MLP neurons of a small language model. Each row is named by its layer, matrix (down: output weights) and neuron, and shows model dimensions 240-367. Each number is 128 + 24 x the weight over its row's rms, rounded and kept within 0 to 255. A neuron's up and down rows have the sign that makes its largest values positive.
Before each neuron's rows, "raises" lists the tokens whose logits its output raises most directly, leaving later layers aside.

raises: "ised", "izer", "ized", "ization", "isation"
L2.down734 [128 149 143 167 130 150  99  87  95 177 127 130 129 162 118 118 105 186  98 132 117 127 134 145  93 126 141 112 150 143 129  81 152 112 126 122 125 100  97 122  81 146  93  89 126 119 145 121 159  73 128 144 172 132 155 149 109 102 147 162 143 119 147 129  84 131 171 117 159 159  67 118 127 127 182 109 120 118 136 144  93 153 138 131 128 126  96 119 152 130 150 113 118 108 172 155 138 136 121 144 141 118 136 157 129 132 139 166 140 107 128 115 143 109 150 152 144 129 146 108 147 123 125  93 136 168 119 164]

raises: " own", " first", " last", " sister", " main"
L2.down802 [100 116 134 116 123 110 130 107 147 149 115 134 124  69 144 123 149  99 150 147 119 130 165 103  96 107 135 134 111  91 111 144  92  96 156 127 135 168 133 130 107 104 162 184 107 144 123 105 114 158 138 120 139 124 158 111  94 152 101 134 177  97 112 140 128  85 117 124 151 155 120 199 129  88 133 134 129 140 100 170 139 129  89 137 140 107 118 128 134 135 132 133 132 143  91 183 161  93 131 162 127 127 108 157  99 110 119 154  96 151 136 100 103 137 141 146 144 147 124  88 104 135 166 140 135  78 120 125]

raises: " relegation", " Football", " league", " promotion", " Division"
L5.down1089 [ 79 153 185 118 133 154 161 111 162 158 144 121 196 141 108 116 104 152 101 102  99  96 129 107 129 150 186 106 174 121  94 114 144 174 126 124 137 135 113 146 136 194 139 125 150 138 134 103  84 153  96 135 112 108 109  87 138 102 114 129 116 151 117 119  86 142 156 147 103 160 127 134 126 113 124  92 161 140 107 105 140  95 141 149  90 142  97 135 120 114 128 122 146  84 132 175 131  91 145 118 154  88 146 101 157 112 106 107 115 118  98 124 135 147 139 110 132 156 167 114 106 163 103 101 112 148 137 120]

raises: "ing", "med", "es", "ty", "ed"
L5.down1074 [132 109 173 133 148 134 133 141 128  92 146 135 169 129 115 106 135 138 105 127 134 168 123 115 110 128  95 157 105 112 127  69  81 128 133 156 136 162 143 154 157 104 109 167 153 141  96 123 120 134 159 123 116 118 156 127 119  81 116  84 133 147 148 142 114 123 125 116 120  76 126 127 154 135 132 146 117 158 137 106 151 134 154 144 102 134 165 135 168 150 110  79  81 147 163 111  91 135 135 114 110 180 163 132 160  52 133 111 148 111 147 101 157 150 122 155  98 115  75 120 143 145 150 139 119 128 129  85]

raises: " race", " winner", " Prix", " Race", " winners"
L5.down561 [141 104 139 172 165 130  91 141 117 147 132  79 171 106  67 150 133 119 132 160 131 113 116 160 116 137 125 125 141 160 125 137 140 108  82 133  75  85  90  98 133 141  86 146 112 121 104 150 120 137 188 132 105 153 146 117 110 135 117 148 143 137 145 166 178 150 142 134 126 160 139  84 116 113 144 105 115  81 115 118 158 111 103 145  61 135 110 156 136 110 111 142 119 124 131  97 121 131 127 121 103 162 113 167 147 113 102 143 141 115 112 124 133 126  99  94 130 145 129 105  73 153 141 158 167  81  88 138]

raises: " degree", " student", " students", " institute", " training"
L5.down333 [146 105 115 151 164 119 101 149 141 137 145 115 105 152 132 114 121 124 133 142 121 128  96 132 147 113 117 140 100  88 102 150 158  99 113 155 147 120  95 117 133 130 127 133 157 129 172 121 140 101  98 135 116  97 130 133 134  89 158 161 144 106  93 129 120 103 142 164 134 132 158 113 129 147 120 145 109 169  85 109 116 167 136 103 115 152 165 211 122  94 170 160 103  93 166 177  99 135 128 112 137 147 134  97 171 116 106  94 111 137 149 105 138 130 155 155 155 150 145  96 164 101 129 139 106  85 134 131]

raises: "ary", "ments", "es", " earlier", "ed"
L3.down129 [130 138 132 120 132  95 159 174 126 123 172 135 130 198 120 177 157 155 146 122 112 154 150 164 150  93 122 104 165 164  87  91  94 118 156 149 150  71 100 148 115 176 127 159 109 136 145 147 151 132 113 111 163 107 166 149 127 137 100 119 145 124 188 120 122  92 115 130 115 132 124 128  59 178  84 156 158 127  88 106 160  59 156 104 113 124 154 124 143 138  78 133 110  97 115 142 100 146 151 149 135 130 130 147 107 115  78 144 147 141  92 158 162 114 133 114 146 120 177 111 137 122 113 145 146 146  96  91]

raises: " aircraft", " submarine", " armored", " Navy", " air"
L5.down910 [132 142  77 129 109 151 194 126  82 108 108 141 125 119 103  90 125 152  83 145  52 122 124 122  96 122 172 129 119 143 150 151  98 151 117 145 162 136 111  95 127 139 141 112 108 143 109 143  94 143 132 167 168 127 131 110 138 131 110 169 150 151 145 101  96 145 104  86  99 153 135 126 160  96 130  85 113 103 145  90 174 115 165  92 115 131 124 126 142 127 102 143 110 143 147 145 130 123  97 110 130 167 148 159 145 148 132 101 110 116 142 127  90 134 140 138 133 129  84 151 112 108 123 166 123 167 123 109]

raises: " Texas", " Tennessee", " Chicago", "American", " Illinois"
L2.down446 [115  78 148 103 137  99 156 120 159 161 130 106 126 142 144 138 133  88 189 115 139 135 132 141 146  87 103 110  96 110 123 135 114 103 103 142 102 114 120 125 146 115 126 176  86 144 128 145 120 139 167 132 137 120 157 149 157 150 138 131 102 117 112  97  88  85 114 132 154 142 150 113 162 178 124 123  81 123 130 152 160 148 144 130 139 164 159  77  87 136 177 105 135 123 151 109 134 129 147 159 120 149 153 126 122 164 158  96 127 119 108 135 170 133 121 126 188 132 109 121 118  60 120 171 182 132 118 142]

raises: "ations", "ation", "ories", "ory", "ments"
L2.down1014 [132 106 134 122 118 124 111 140 102 134 137 142  66 117 149 137 106 107 135 115 108 148  96 107 113 105 136  97 113  86  92  96  85 116 146 127 145 136 141 100 113 145 134 141 136 139 109 137 134 110  93 133 130 138 121 129 115 138 102 105 145 125 144 121 142 117 107 152 120 176 110 120  83 104  96 115 144 134 152 170 116 106  72  83 137 146 156 142 119 125 110 131 149 179 114 110 125  79 100 123  59 111 113 133 126 124  87 109 150 163 124  97 125 149 150 128 124 167 115 159 122 158 111 160 105 146  91 138]

raises: "ion", "ings", "ation", "ing", "age"
L5.down69 [123 121 154 124 111 137 145 146 114 107 140 174 163 153 143 111 125 111  94 144 125 143 111 112 107 161 134 159 116 163 134  95 164 154 149 112 132 154 108 121 130  94 109 112 148 124 157 146 141 111 167  92 152 144 161 136 180  95 126 130 135 147 124 115 117 100 124 120 189 134 120 144 122  59 152 119 102 110 102 153  94 139 114 122  68 120 135  99 103 127 126  93 113 122 127 135 175 159 147 152 101  92  79 127 135 148 130  95 171 154 154 148 124 132 140 168 144 147 160 122 132 104 113 113 125 149 125 143]

raises: " guitar", " concerts", " drum", " musicians", " band"
L5.down475 [127  86 169 121 120 124 137 135 148 133 133 137 165 131 155 121 154  88 162 114 139 115 146 131 117 173  91 150 128 116 173  94 145  86 119 150 163 162 133 122 113 132 143 118 137  74 143 143 100 156 114 134 100 103  98 126 117 129 171 173  77 139 133 150  91 142 115  89 137 163 111 136 136 175 126 123 135  97  60 132  94 135 142 106  96 164 133 125 112 117 126  77 126 102 114 159 144 158 145 146 130 111 109 129  75 110 115 151 166 101 111  95 112 155 107 149 122 124 134  75 116 112 174  85 121 160 128 118]